Part of a small language model's weights.
Architecture: LayerNorm before each block, tied embeddings.
MLP neurons of a small language model. Each row is named by its layer, matrix (up: input weights) and neuron, and shows model dimensions 32-127. Each number is 50 + 15 x the weight over its row's rms, rounded and kept within 0 to 99.
After each neuron's rows, "fires in" lists the words (lower case) most often at its 100 highest values on Wikipedia text that the model never trained on.

L3.up562:48 60 39 85 55 73 70 46 41 47 54 42 54 46 64 43 51 44 39 11 17 70 69 49 62 19 76 41 51 47 56 12 47 48 63 15 33 40 55 72 52 40 61 20 59 52 28 38 61 31 51 37 67 77 49 59 61 60 50 58 47 51 35 38 22 52 63 41 73 70 55 52 44 40 69 40 52 39 58 55 39 66 78 36 41 63 77 71 42 64 51 35 29 41 46 34
fires in: "from"

L3.up300:64 45 30 56 14 49 80 52 34 50 37 58 55 59 66 69 39 49 61 44 40 54 47 67 36 29 44 39 30 58 85 43 51 63 58 42 78 69 24 41 55 38 65 64 51 33 50 61 69 54 52 67 51 70 62 55 70 60 71 35 50 92 34 77 69 31 53 48 27 37 58 67 55 16 53 34 25 56 40 34 47 52 47 60 49 55 41 30 31 57 70 50 45 53 43 49
fires in: "such", "found", "earlier", "later"

L3.up5:35 18 39 43 58 57 27 63 49 63 51 38 75 46 75 58 46 33 43 55 64 29 59 65 48 11 43 63 54 60 58 79 60 45 61 23 44 32 39 54 67 35 49 48 33 34 19 36 47 52 43 76 33 40 51 50 33 55 27 55 65 53 75 58 78 40 61 30 47 56 43 39 57 41 35 29 23 54 43 54 53 56 34 39 72 55 54 39 47 57 32 45 70 50 70 75
fires in: "which", "any", "what", "how"

L3.up218:62 66 85 52 55 64 58 37 19 28 51 38 60 27 53 36 54 38 58 61 38 36 51 44 34 38 35 30 42 36 49 27 61 20 37 53 22 34 62 56 69 69 51 38 42 46 51 30 52 46 63 45 59 70 38 70 48 70 43 49 61 69 51 57 68 49 67 58 38 77 45 71 60 78 39 62 56 55 52 75 58 49 60 42 68 63 34 71 57 45 66 59 18 59 74 53
fires in: "career", "also", "season", "only", "then", "previously"

L14.up444:40 52 47 42 50 88 43 79 61 41 53 62 42 22 54 23 45 47 64 42 60 53 55 49 22 43 50 47 56 55 65 40 44 58 30 41 68 37 44 44 49 49 36 53 49 59 50 50 70 44 47 63 53 24 36 63 51 31 68 52 41 68 52 68 61 49 75 63 51 30 55 38 24 65 61 33 62 49 43 46 42 45 52 33 36 85 51 30 53 31 32 69 66 61 60 33
fires in: "a"

L5.up318:42 37 79 80 61 45 49 39 66 39 43 25 48 43 39 47 47 91 54 41 50 44 30 38 99 23 59 37 41 64 82 26 47 41 38 55 59 48 36 53 46 33 44 43 71 58 49 54 38 59 69 42 57 67 35 63 85 54 72 49 67 71 45 47 30 60 52 31 46 54 47 63 67 74 46 38 25 48 53 47 20 50 52 46 71 57 46 33 26 34 49 63 27 14 30 41
fires in: "states", "early", "life", "college", "north", "career"

L3.up365:51 84 43 38 78 41 24 42 45 36 54 44 51 21 44 58 57 54 69 46 54 72 30 65 46 45 34 54 52 87 38 40 39 71 39 17 52 66 36 61 86 27 65 63 67 47 57 43 39 41 49 45 50 31 37 28 49 61 80 64 49 44 51 57 60 00 51 42 64 34 58 68 49 32 28 49 45 73 79 83 37 48 38 40 56 52 59 54 54 62 37 67 36 46 51 63
fires in: "force", "training", "military", "bagnères", "army", "war"

L9.up554:59 46 50 56 66 32 55 30 33 18 49 60 22 50 56 35 43 59 60 37 55 47 16 46 50 59 69 32 39 59 16 39 59 60 18 69 53 37 55 49 54 49 48 63 58 72 50 64 38 49 69 81 62 30 80 61 49 44 72 60 51 56 70 48 78 50 13 45 65 49 58 42 52 51 40 53 52 21 73 66 41 62 24 67 22 48 35 30 37 58 55 56 80 36 56 58
fires in: "10", "100", "addition", "12", "13", "15"

L5.up321:43 48 60 40 41 31 39 61 33 39 54 56 30 37 42 67 41 49 50 64 23 38 47 48 69 46 68 63 80 44 63 54 32 49 51 63 39 48 04 50 47 42 49 44 62 54 37 37 25 47 81 60 45 60 62 70 46 57 63 40 49 18 38 54 89 48 55 51 24 53 29 72 50 29 73 55 41 56 52 32 25 27 27 44 68 41 33 59 32 51 44 46 31 26 48 37
fires in: "year", "years", "time", "raggedy"

L3.up225:98 73 52 69 26 39 44 40 46 33 34 46 58 34 39 76 60 52 54 31 60 52 65 35 74 10 38 48 49 38 60 56 49 65 61 56 58 71 51 47 69 54 76 25 40 44 61 61 51 62 49 51 43 66 41 71 45 59 57 51 50 59 48 70 53 69 57 46 65 47 46 45 74 48 53 52 30 39 65 42 55 45 48 34 25 64 49 33 57 20 57 54 63 46 34 41
fires in: "career", "attended", "entered", "married", "played", "home"

L3.up48:49 23 55 59 82 75 68 33 36 59 44 55 44 54 20 49 49 56 75 47 42 59 83 49 54 58 64 80 56 38 67 49 46 47 30 41 31 41 36 39 62 30 34 47 40 44 41 61 54 48 57 40 33 53 21 50 59 65 35 57 47 57 66 78 41 77 51 15 33 61 52 44 62 48 54 31 48 59 35 27 23 36 40 54 30 51 52 57 65 21 53 43 61 39 62 59
fires in: "number", "there", "age", "full", "under"

L4.up500:35 61 50 28 54 71 55 30 48 49 66 91 46 55 32 44 53 73 63 73 73 56 39 57 74 44 44 37 64 58 41 42 47 39 39 36 73 78 49 60 42 30 40 35 57 54 37 36 38 68 61 62 47 51 42 48 37 12 03 49 65 49 65 65 40 42 33 37 55 75 39 54 62 66 32 49 63 63 27 41 61 67 38 45 75 64 16 70 44 44 78 61 58 51 74 52
fires in: "time", "year", "years", "day", "final"

L3.up424:59 71 64 63 35 48 36 73 30 44 75 43 34 36 61 42 59 58 49 45 44 40 44 27 81 33 40 71 38 64 58 53 39 44 74 42 55 38 21 71 67 43 18 83 54 48 55 56 47 27 27 55 60 32 67 78 58 68 46 30 45 51 30 61 39 31 50 61 51 76 57 61 30 59 58 24 42 55 41 22 70 62 58 78 45 53 61 53 28 72 61 39 50 41 57 35
fires in: "were", "been", "being", "san", "remained", "utc"